config = dict(
    num_key_value_heads=4,
    head_dim=64,
    intermediate_size=704,
    positions='rope',
    rope_theta=10000.0,
    bias='none',
    init_std_o=0.053,
    init_std_up=0.0611,
    optimizer='muon_hyperball',
    max_seq_len=512,
)
MLP neurons of a small language model. Each row is named by its layer, matrix (gate and up: input weights) and neuron, and shows model dimensions 0-95. Each number is 500 + 25 x the weight over its row's rms, rounded and kept within 0 to 999. Numbers have three digits each. A neuron's up and down rows have the sign that makes its largest values positive.
A block is one neuron, or neurons of one layer that tend to fire together. After each block is what it responds to, as a language model described it from the Wikipedia text at the highest values.

L9.gate359:508488473454510544481474504488516457487458523495451517522474514502480524465527506512516496484498505527526488465512503492492477487472512527499532521535472477527556483509521521511517500510546480479516475487562479506512490469514492487573520498553493475505478501486495541505478490494488530458
L9.up359:477522484493496494501515527501477544463485479505502498473513506475497481520501525465496498503510499525564507473528508537466513507473521486519510505470550491479478478549517486486502542503543501467509459481513493527508499511500488524452518520484489533527523469513509522499464475503481496479
L9.gate483:511456497456496480467487558481487505489532477491494456510463514555489506512525506503511505458500535500483524499470476498468489538480517468471522514437504460469531499480520462467484560497547466541497508485468501488516553532518468495505542497516534518518477458497487568517495465537534505492
L9.up483:552472479472512478505510535512482534480483515484490475438508490493507487514495547479510443505522481503526489520485454452505510486464514482495559464493504486499531543464511511478514491502464505483443505492496499499451512465484457515510520528487523495516509515460532508456482473484498493473
L9.gate501:517489494454516502498504488490495505471449522453516516479507505519483507505480510483521504466509529532565532496498463523492490499524520484449513460510477498462491505508478511503514479566475474515499524527495528495487503473524460504496512498541496540465496495511497517462518532492494521501
L9.up501:466510482501515488511528531503472521437493490480518519511428517519539496514489455497546529478474458543538509502485496523491482514459529524514507495526487508522531523495520478537521526448511547535488474452512502505463483499496518481498536482479480489476535478491516535489436465464479492457
L9.gate567:505474513480517470492493533524545507464503469509478516466484469521463451494480518520513511503503496517504516491450495477509514481509499513492495517482483450496486502534502454502497515518515485536518466455479526529537503539545460502447495466529446500484513534493503478453504478540484494501
L9.up567:485517553458550527466495526470503540481490487515537526497482490491473459469514487448534453519461512545478507466443515515481485521529500509441528464520462484533498494522503448501468496547497490509485532487495470516482528491509479496516539500514506527469501515524495478520488496537546534460
Description: List item separators. Commas, and, or a between items in lists of sports or facilities (tennis, swimming, water polo); weaker on prepositions and table pipes.

L5.gate334:453546550459499472482506493510478476490475500488506502464527478513487481485524485513525505482518513489525500490500525482519531465462515452516491501501506514480487477461506480513497491482532479502516504501467516495461451514530497484513481487517505502499561563524491469486503502459510497512
L5.up334:499476481511505461524494478497468471522504503457513501530472502514498524482530484475498477459499499507491553477511509518523454482469506495523453495477479492506490426532516512494492494523500502516468464502473457555552514458487474492519507541460504481476498491501495505511532495508504506495
L5.gate390:536475477509542522505487512563520523542513474479512539522520502512514490528520509471495498499525469491505494487519540533488518499503512441511519480503515480500524482493491464487489507536505502478511481462472521498484496482559488532485508483500444523503551502526480504492524493535501578510
L5.up390:493511478535518521542473526563503465532520465501507465450494494533543478519522511523488491513497471486491503495474512502490482490480522501480533484485491500482523490430453471464507504546475510464530475447488487522516480490492494494466494500469460524512487494493454482490453530514481562497
L5.gate411:540504495498496494506476474537480493532547489469480493478441487513511458471492516502515528541503479506511476508484472530455505543457514483478509527486452506485536526474522499466487543472541506472522463458514513484462490522481503517455512480465491491470506517487501479517521564534467480503
L5.up411:460461524467485497500493475510530525482467512548504498497521505481479505523553526514503460524461520489478532471473560485519483511511458485472481531508505485466522520493532482494454523471512496492521480505489530456456486497476506503418476477501484514472513482519537494506509530465541481515
L5.gate433:507513496478531496549523497520540533475422525508523479473525533503524498494493508500469515485491476493531500486518478470466501521487529459485502505508519528466473443511465460493478479499543512543495526493529539514497495437520524511528459492545514511475493499489513498472463528501529479529
L5.up433:504530491533503519467509476499520491464494492485514496481542493450486513517499522494521502479463484503478445494520509498516472513496487491465500493464520499483520505524491493499504509489505504520521518439535516476532516432495537529498535500493447484503479496499482500512521517463557491471
Description: Heading closing equals signs. The first closing = sign after a wiki-markup section heading or article title, as in "== Geography =" or "= Sanyuan County =".

L4.gate38:512499503469540496491519501498509526473521511473491493523466492460479543482489518504502442445472511536492479512516547484459481519500463466526505507533472516506488514468469568469503500483508485506529473536497545513487504458540530493476491497481475493513488537486498509518481501488496500524
L4.up38:530503491511481464483502529465438532547475504497509487551550531521472491493487545486468483452535536462521492523499523490524502520512493458507506498470522498493495454487499522494500515491496481496477497512549509492502462523478499440522518538499478522483513509502461459523494496486501502537
Description: List-separator commas. Commas and semicolons separating items in the middle of enumerations, such as "classrooms, laboratories, art" or "Super Bowl, World Series, NBA"; less often "such as" or "except" starting a list.

L5.gate107:489488495519485507443530497519442496496520505490496503503528525469493520458464513504518498467495520506548460497539465464469499446501461497516540480469548473482504546476528533511518475491482455500509492515470545493512501439507484503521458488491503460473549493500498507494519507529499523501
L5.up107:473493477472439474544523504490484523535502497485509534515522528514467460466458492480492504481464515503530489533491525459458504476473476547508477490514535463521480515492542474495486480518493483513513480466479511461487505521459467547495460539494494474533497475496521506460526486450490515519
L5.gate314:524501484520553556513520535465511494549481552490478485490553478470477463490462454497471509499460497513538506501498481484474504481481449515500526493509481510544515467503530496516526456521530453463529441498516462487507479518499502551558523516462506475499494475496476498509501447453546476530
L5.up314:510513534449513457476498482513487448466532514500518511552484502466507481469484545525511536471520455443534529525497492521461484494493435513507517481522504499475473516509513486508481551523543541498520527509492478514508521509511556497459487497431519480443495517513479525477518519478463509495
L5.gate515:524492500501492525522506514476525518507468496522472507501573477507534492477477511478515469504482531518520493517517484457484496497503518508501460561529523478490593519519507534545536504518476517460449501483512500464537534515484508493513443515519526461514468500470516495462497511515525502507
L5.up515:517490514490480505463523539483508497478526473503484550477520471476537511503498477487528474457519513504519513489494507468511503517461503478535466487484535505478497498521496501536481496494489547490517521424531479439504533497482491500476461489453490493546502497462503496511483520522506515518
L5.gate536:527527467500496482553550537522473526535445497473486495494494496469479479520488545539486469475505525490509475503485509500493485487487493473576475508501515495493528552492480516522497506477488480489511494505513511525492487526472556535526517493521513495486498517438476484440511515531487476459
L5.up536:506487484474455479511509534495546518460486482474525469498490496499474524501512524508465457541509513524481456509474495508513475521487549506530479534464475467564508528483461502465503494484485513488505526514504484457517485499476511514530473514522495506495524522480510510493494517465523533500
Description: Inside work titles. Fires on tokens inside or just before titles of films, albums and shows, such as of in The Legend of…, table pipes before title cells, and = heading marks.

L5.gate171:490470443474526503521515530479486509485484521507519500533496503460488492477500499489477510523462503472441430475496484524466507507486503500496490479520501544519477483471494486497526525509519526501504492479478552537505499529530500530450490519481504503517484443499520502482476467512520491558
L5.up171:505531464500468483531448447549471483508506534483475493515467499502518526507477533467495495472501481539509511494475494485522486567574535492500521511524499504483479538478490490511513484505475508546507523445548484507514495500486474443538479488555467495479509516483506511492498517524510486483
L5.gate476:496518497469542439515494500487477501488538500480500471505545485538464560506486488537496485485504486535495494493501501520542537480486508544533522504480494550512501505456496501496474434465490508510494515494504476497453524495521490525547499489483506557490508534516496535522526484494480520468
L5.up476:475481515477533484546494527484481529479494475473486473507517494519498491507483467543494494524483477513449498474496477505458532470523469489491482493489462518540463524536470497454494478558498517533490496535517496446510526481529466455515526519547493498489483522487485491542494462491503469483
L5.gate508:516540478487517509519543528536530483497475484527496500507526543484541505524488476516556494478477497471485485509490497474477517431464510515509538477532527499483543523474493495499522450468492507478493520473469547457488548508481539518498507479486474507508518500535502484489534485485543464518
L5.up508:528518529514514499464495485543478548488526528500519494510522519534499514486514469504497500485507508446522485536488522467521507466529529504501497466552457482465496548488528511475510526444501443463488509478489462509497475508482493472507526513497513478515473518487510489538482474461489486461
L5.gate546:478495508508521528497545544502473475518482473511482485510518467509490507509548500497528498434459497499480496499464492505506511497487498467468475497521474467501494505491489528532469469464487472475501499502531505487446520490546491473506490477497488522464516547465508526452462487480534482503
L5.up546:488497452521513531490484556518510507504490478488495555562456467509487457483501501489478505478512504541553468479460491529511454513452538478491505458480498487503516512463467495486478467470492481453497507471489537472527536498542493480515470546509474521506480512523464516496466510496513518474
Description: List item separators. Separators deep inside long lists: commas before later items (tennis, athletics, handball,), line-initial dashes in infobox bullet fields, colons after field names.

L9.gate76:517547506480496491520536508518505491468463529513512540503516491505521509483524447489505481483471512502491465500484520482510478491522458520512538487573473522560529482507535527530496528535518529467487497505522531521467502471530543512521519485483532507547505501516500465470503542459466439475
L9.up76:546517540501502523482476548494515469496474493465466490491521551508533466536473502496516461512513469481511474539478534506524481505474511567496560484487518521458506518502546538557481487526509527486491502483504520479430505501499475512495504533536470561494517476480476480478494481493456517464
L9.gate477:489490487504531473504459538491520505534503511474511530450515538462439482520471466489518526503501476521465531518491499475497522492524501471512521473481486505541495470551479509520480530499530524462499463504463543500481551516462492475560504502552496503529491504492515430479497479491484528521
L9.up477:462503456506496490488503460509496478527502519501506503510475462508473468525488523530492473519469516483545454464538521526523529486486541493521542496465481470535508492500527498534549509497500532470489491498520499541502474481522507524461558522534499474523524476465501524480512540521462547506
L9.gate540:490463485528477528492493504486464523510478510533486524494498494499524470471517472530476501484519512481518483505468506494491515505500517459494487501512484448443488482538459471512541538524521525521514491526489505519461506503539502511521510491523493454507559513510463454504484484529479456530
L9.up540:512492500520516501529550524524467529518509479500542528479465462494528483553469454539520505478508486470483509519501495483543497525532485485543489493495474458465522486527499478490480487503454469475483512523529497527503484510494487507467509517526544503502507513517494513525542524522527510514
L9.gate655:477605502517495508511552484495504511548464547529500539508509490533456492553539460479487466484511527495490499512483517473527500500489526472502485499512475528481487476504505500493525507475491564529513477489461514513482485553499544512509476489487534555501528492507588552471498465505501469526
L9.up655:521483516466531449484494490500490489480487459521510523509508511462482489509467524488511444484483501491505457503478524482499526474509478478518498464462506494529525525500508490549505506554466501463563475499541501430484464513465505464538468512492489545451489488541519542534479488521473527484
Description: Predictable multi-token starts. First piece of fixed compound forms: U before .S., possessive apostrophe before s, win-loss digits before dashes, table pipes.

L5.gate7:487502527506472455499498492521505458557476505532495503524486453514540514490570539494531448501489547481513496530540493521494475514475490497529494485562453537504488469498488540487529477497470513479468516524508497514450525522461536480480469498510525492511501533455475475522476539533541494521
L5.up7:531540497507530545468521486488476484536478481550521460527531493512508500505523518489529505478515518490492456504475485532505501529517479501532555576506506480519495479540466482475515497506481523498469490503511545497497488449453471536567518522498487527506535510486471476506500539518467504502
L5.gate43:510505493499548467499476489480491511501481547517457522491477522472512474530517490485517516496484505500491438501481521512528467481524473485492500521480437481501497502498488489475485502447486480488488518444436517503501513498488548505517485488455525499482489503518447551480451488500446447501
L5.up43:486502474499529503437510494520475486505501517483480506492462492500555462531504486512513478502533533482512450524508531493526534460454514543458517497486478504537514514533471494535453497493458505487446521456532502503494457485496526512552494498509484459505469499495497494550504495491471516513
L5.gate83:467520505506446508473498522532496515546468477520501479475533518456472485517429471542524526531522497527432478542524494520493505479532473505472494466500526509537560542503526479544539444474495482448535472465462510502526551500507468468502506517493505486472477499524472528518480489490512454470
L5.up83:546484506511472506477544527469538497535508502439468488476441481480501507517519506462526523514512509487478483562539485511507487529451500523471464502502517540496482452536509516523523482486538508505521489503476505494497537547483484438512528506475506503485502526481501511542508488515521455538
L5.gate239:483479507521519483428529539540505441563515524543459495515493518501541504506496499479451525510494548513485477528485474467529468520524463518481519511550569475507481477524479496507484538453487527465534516507504488509483517515532507516525519520532461482520490470483511502542519492483504480513
L5.up239:485454464454506479463490552474531486466497460532503479512481537490514482472550474533500508512502535486472467486529527474498506482483508532474509528503487537510528497547481507471478546492528553544477530476409502474538512498505490505495461501488470521485524522508468505521519506516471484513
Description: Predicting a following as. Words right before "as", chiefly known in "also known as" and such in ", such as", plus regard(ed); weaker on name pieces and number endings in lists and tables.

L5.gate82:481515508495560488520519488517488504484483475504501475496484525470517511479508513512525501491476502497515515485502528515519461552478464520476510494493502470492486481578477502493479468498541494552517492458483503454491508516511472467487539516503560462508486521488482476465429496542508489498
L5.up82:519479483512503515506491516490418462448527569509474514491538484474456529497507455510476502477496505520487483490523563490518493507503467498558469488511519540467544507502531488505467560503508506510511529521517492470484510465500501463517469540511494435489501522525555507527472533527498519506
L5.gate453:489542520511473531470477454493472478519459502511536491451494507526484527459521491485484517475531505516499517499507548493488488504491501535510525471541499489518516480534424505482500486518515484479500498459503530514495479476476507516508470500464486513516479524464448480457483504473520510471
L5.up453:484506552519470490480496466482539502507505516494535527502500497489473503513512514518476512538490506490490486508482490529477494499532489502518508474487465480520511535531513488433484493531497507503486521492531533521499504505500470493494461508500520517496496495493482521472499502483470502492
L5.gate526:479486499498529487474516472505495515441459491469508507448478488457512509513503520481513480451456483532475475531453508462465499493549475451545502474522501497502513493487489479499529507467473429516513499489491502512522500515491494512491489550522499501515427530468515483514483468520514503516
L5.up526:479473545492493516498511476525507491426501500501531452523474527498473489497499498477528529480434466494484496510477498528465493522483471520498512495516501479528445525533501519479535479507580465501520493493484472500548480511520506474487502548503496506429467479526558497505493510512469488503
L5.gate657:518527546472496501483528540521489520460500481483505492474525455507499501474483492512480497547507517516495482496484469484496454518511525491524588503470488497531534482512534534465490518502502511491459501477510499497473517506513502514521519524517493488526554492424564515484483513528489482470
L5.up657:512497500532513556488491494516493470470490469546516539509535503518520513487498521467489487449503523525506481525514503511487505504473485506506519494511519472487475496490479489516515521537508489479464463461471493493511510522540489519520510516447508463469477483497527507523491458516499531466
Description: Date-leading tokens. Tokens that open a date or time expression before the year, mostly month names after in, on or a day number (May 1857, 17 October 2006), plus after, following, since, and summer of.

L4.gate501:514488525515480479515464482523499467523462512503484528480486495483528479535483520519501526509485501497505516544501581481514520577488505459507498496520512501477486490543473490544491498503488512475463510494496455481555490482517498488474561483498565513509508476503516506529507539526510499534
L4.up501:520462487526513508523472477534495501485513522484479460474485483499513504494478542511538491550448508480497530515522544510502469510466476485476497530504506503453509508529470478503455469496506502475527520452497458476490521454468475478477506519556491564490536498516496487536490517468496495511
Description: Date lead-in tokens. Tokens just before an upcoming full date, such as the dash in birth–death ranges, "on" after died/born/took place, or mid-date month fragments.

L9.gate278:498495469534502505495504470486493555580501507493471504518536510492478474516502550496500481478528453456483471537440507450496530492526510492493515498517508519488483523492544479530533493494491456476457504499533535478481503494512522512524502549483507527506523470470499518475487539472500505510
L9.up278:477482499490560512500464525470496552509533506538513498542523476509438458509464478539501525495519472467493541490500511520495497503532466466472535460467484467507495514504490513542525453510481482505487508446504491493506496493510465480536512489508473512475508498495519493511497514468482473484
L9.gate451:521499474542482473454531477500467516493483487517479513527470482492520526501446526485456485488521510511533512502482505437495529483526529466465517503521499495482520502494516483470519478527509495487487494458488528476514530511556498525482489530534509560509506511536525482500540442458516521494
L9.up451:513509508500487456493488495510480530494495498504504543467457486498489516484493514486469514498480513509551520542461527517516474474508511518524458501475523547505533507500480495507538489537537473538533462492441497495501491487516510513535461474512520527515513488462474499515524512504515484542
L9.gate476:493453449478479507515530500495450476441521475491526520496525530513538516479525452503486455471563506520514532495493477452526497452456493504521526480489523541538516484516475486519555537488556463528499488462504507487459468508481466496485484495550492508534528472452523481492476503535527494439
L9.up476:507484432463483507508495516537481481520525485461485501497500519465506509472471503481445504461500465474526486500475500454463463514515520498487537529508515517533518493521529476530510540478493506542543512482468472519496554512491506487534499528541482548489510490507495504515514532448518452473
L9.gate556:498542492502522458472469519476497512552475490507503524495516456524542448535486519468510475464465542505491493468476475458484537486517488530515525497480485494509486486483490551512542497483471495498481520477467567510512496491518535518493510529479495528466465464435496524479469496498520489460
L9.up556:501534474488498499485500533481483501512523469521502478488541529498473502562500517522518510465579518448489485492455506510531553521500495506529521509501529496493532478473480514546503516469534520475496515498516526499525477515487537495537483531489518501498471498540508487488495513504536480489
Description: Inside titles and names. Word pieces and words after the first inside quoted or listed titles of songs, albums, films and books, e.g. Al-most Heroes, One More Night, Ambition.

L4.gate411:495449507520499521513508533507531516494440543482468554497503493498486458504492490555478473510492530493520513504473504467493480534543516467493502461443500530540517494520497475482545508536499524498514490559519508470483519490480500472477521495464508503498490508512496509532465531490489521501
L4.up411:492523523503482514540521460518535490501457516514533490540479523511517497477515469513471539493510516474507550539469532528529497534498493537557480511473505456526533495531486476502483537573533501516521506489518443510514487504505507509506484516439480543446476506461518480509501538499463521528
Description: Possessive apostrophe. The apostrophe of possessive 's after a noun or name, especially in Women's or Men's event and award titles, e.g. Mayor's Cup.

L9.gate188:449503529504508504527501505475499455492511521498487481512516468489495494482516520483507516506478513542564503563477500530469517497502544506492473508526560485506515486491518486499523513545491505480535486477491476473511551490491514517479485522518473562497489527511522491472486474471554455507
L9.up188:538483462477495522537492513509509446490512494506535502517536484480505504480551540485476485492492559492510541509457541496525530497491557508512538515494476504474499478563557464525510530463483496522470491512505447504485484479490511457518510451508498486480475496453514465516473489509521511539
L9.gate274:518514481507510473529493454498448472519473501524453492493485523505495477457495532509513469534504506507510526495524532508506503528509541530500490509486500508517471465509545487493503507544478502451466510475483488528505482453519530475496481503531487534524439521477533489537504468486551497508
L9.up274:437515526530532491513492489495469495529503535484482500511521484506507529465493557532521492515503534464476529502545513523490482512505516513490523500506538509507489464483502510503510485530526526478509532524476496512470478475518508465513448479549475495493523542467539469519484442492547535478
L9.gate496:520504487518497496499532470454471444510481499510506495540466526503515510487503500467521462557520494516541524530511561497515489488513472489503479454510505505484462465529495517508500528486500438515540559504475515501476547467504520483511492543527497514462459550502538476525526517515486502503
L9.up496:505470489529550497473446475509475475501555511481460489537494496495513499519517517478481506472479501466511494491486499478472481495497467485458555522483535478482568525526496484442533462486513518519469492451505451509488556543506502496455511508503481450540501500505458508512467485522512552474
L9.gate511:504466541513530482537485502514480491486502484488488505493492459525479509505522530467480477501520503489489479540498545454492526497486552475533538480498502523437526476533514473497509518496487505537512507466505474545473488499517494502484503513484511535513490502494471459512507479481509529490
L9.up511:513558493501496486529501432472485458460503519519526433518467464509462513480537488528498466522455491541515508542476480504498523532494525510491515518546444479478464494510471496528508506454501507492483514488493519493482481497535519497486499554527473552513497512463474517518457466459492499488
Description: Full-date boundaries. Tokens that start or join full dates: the dash in date ranges like 1874 – 21 May, the first month or day after "On", and table "|" before dates.

L9.gate136:486505510499520534514493493529535470533560435511466492536485493546526498510505522487526504528457551533533487525530511494480509495520503498445484496511489519494507494502487492491502494504488511470506520459473483545489537514502471510526457483524527490512546482462503468511481474526470504441
L9.up136:466463527498475496550509517487482474509485479528525471573447489476494496463522503493527460462516497495516450499515524456475527490506456490536483490532477468467517509518460476514522542507499515470473496494467493519511496437488521512559526449518496436483508486498495489473509484521482485496
L9.gate139:478536453494494512528533496503524505499504505512478524491533491476494494490533499483502499513486524505496517499519488493480521522472526527475469488482491539499541512526565516526513522520483475450510462532531478491525507477508497539509525512512481509482529506484517500484510565521503523497
L9.up139:485493500509472475488564508505481500493489519536516527508463515471458493432495490512510487519469506496464497448515514501472511497457478545504505545470524479528494507505543486468481471444447530517513520535482549531454494500479493487468489488503520491485481519501507491478499492497456517484
L9.gate307:492501547473493550509508527563453519509507564517493526524483515496467531482470546483510497518435505501489477491519496540512525541508486488508442522496502481541467498505499474496512468518485515501491512511482519494506460535540505519541474493486502490475522517506515456494515462534523515528
L9.up307:497523506491519529498545505516560491496564470545495546491478523511494489476513499479490473496518451490519495538531514483525470498486477471494514559526483516489458530547537503498477477448521519487491538511451496473474532492529465510499489490474540497493512449528510519515493484498483501504
L9.gate607:495489524467450509531511482525478513468520524494505539474539496479484495481474491450517482532501516494506466461485473471461512517489524490502516509485492500524471472482500523492530523506500480508490498505531573453514505466511511502464485526495570489500510478520506542551483473480488479513
L9.up607:453512536474494469481538518544529480465472509499465502491511495482502462502444546553499517510559488509471471491513482498483474495448508504492523500485507489470489499494528516501512475517481505499526487461509498517509547553528471504492511492525489550509543481488497478507527450517541461518
Description: Word-initial fragment pieces. Short opening pieces of words split into several tokens, where the rest must follow, e.g. h in hole/hour, Fil in Filipino, al in aligned; occasionally table cells.

L9.gate39:527482519540508525502528474454532514473493484536476504556473485487507520519485529464540453527483494502476506534474500431525497419508498536546459487528530505481534512472487514444495493509561490543489507455505476524521479508513486515511487502507486492511460508495510468441513508514512487522
L9.up39:473475527506478516538547464479472495526513481475479543525476501485514535501499546517472489517526487538476482503472510450492494473499512482497482516523461503497491553472490488498500536511523489478519512504439467478529505469491528481482517496488524531482444515549502470484503502498541528511
L9.gate199:479506468527510514513490495516510532463478449543483492492456506533525516507498509500479445510502515491510551527498527540500490500511474493524462487494481517505507549490502526495483536470495488501510517510497542496478481492524474472490497477480523497506517519500462439475489474476450542519
L9.up199:476503513533501485460518508471496528452522508500464546506478561529513489486505479510445463517523472483483540516503505456509458470507543490513497511498524503502506491517515530514488492478509473466563538481476475486461503506491494474477540479513495491506499472450506495453496501484491513497
L9.gate611:550468554514503522506527511502437538520499464507484538463484531476506450494537530468534481451527493567487496486493519500500468506528517477470520453486495489530532504538457495472566522493538474508512557491508473540484474488506512491474499486509506511527533499519507483475463503532495512476
L9.up611:511489488500467509499488472514485501509500512494499512478489511513495476517522484535497490481522495493483494526468503517521514502502542534503488505515539510526523497495520480481465514492509477485444514489495497501479501525519452509503513514533511530455477464499481481474537524505542494452
L9.gate664:489485496526498545486491487504512518508528497509518519472505476520505490438481505517500472481522530539484516440507503489525484525467492521516528519427482479468462515493469496523486476486496490472494523495500491516478523457549460495490505526492495515496522483481495511554502486507553529510
L9.up664:456535503515504531455517509515557467524480520456469515521513470541481506545473518472509484504523509517499512551528488483515532479480490534468549483504485513502463463495516513478484470518504515517528544499486481472494516502510512477496494487494494496504511516502445479469482509463527526553
Description: Structured-data field values. Values inside infoboxes and tables, mostly the colon in track or match times like 4:35, and Language: English entries.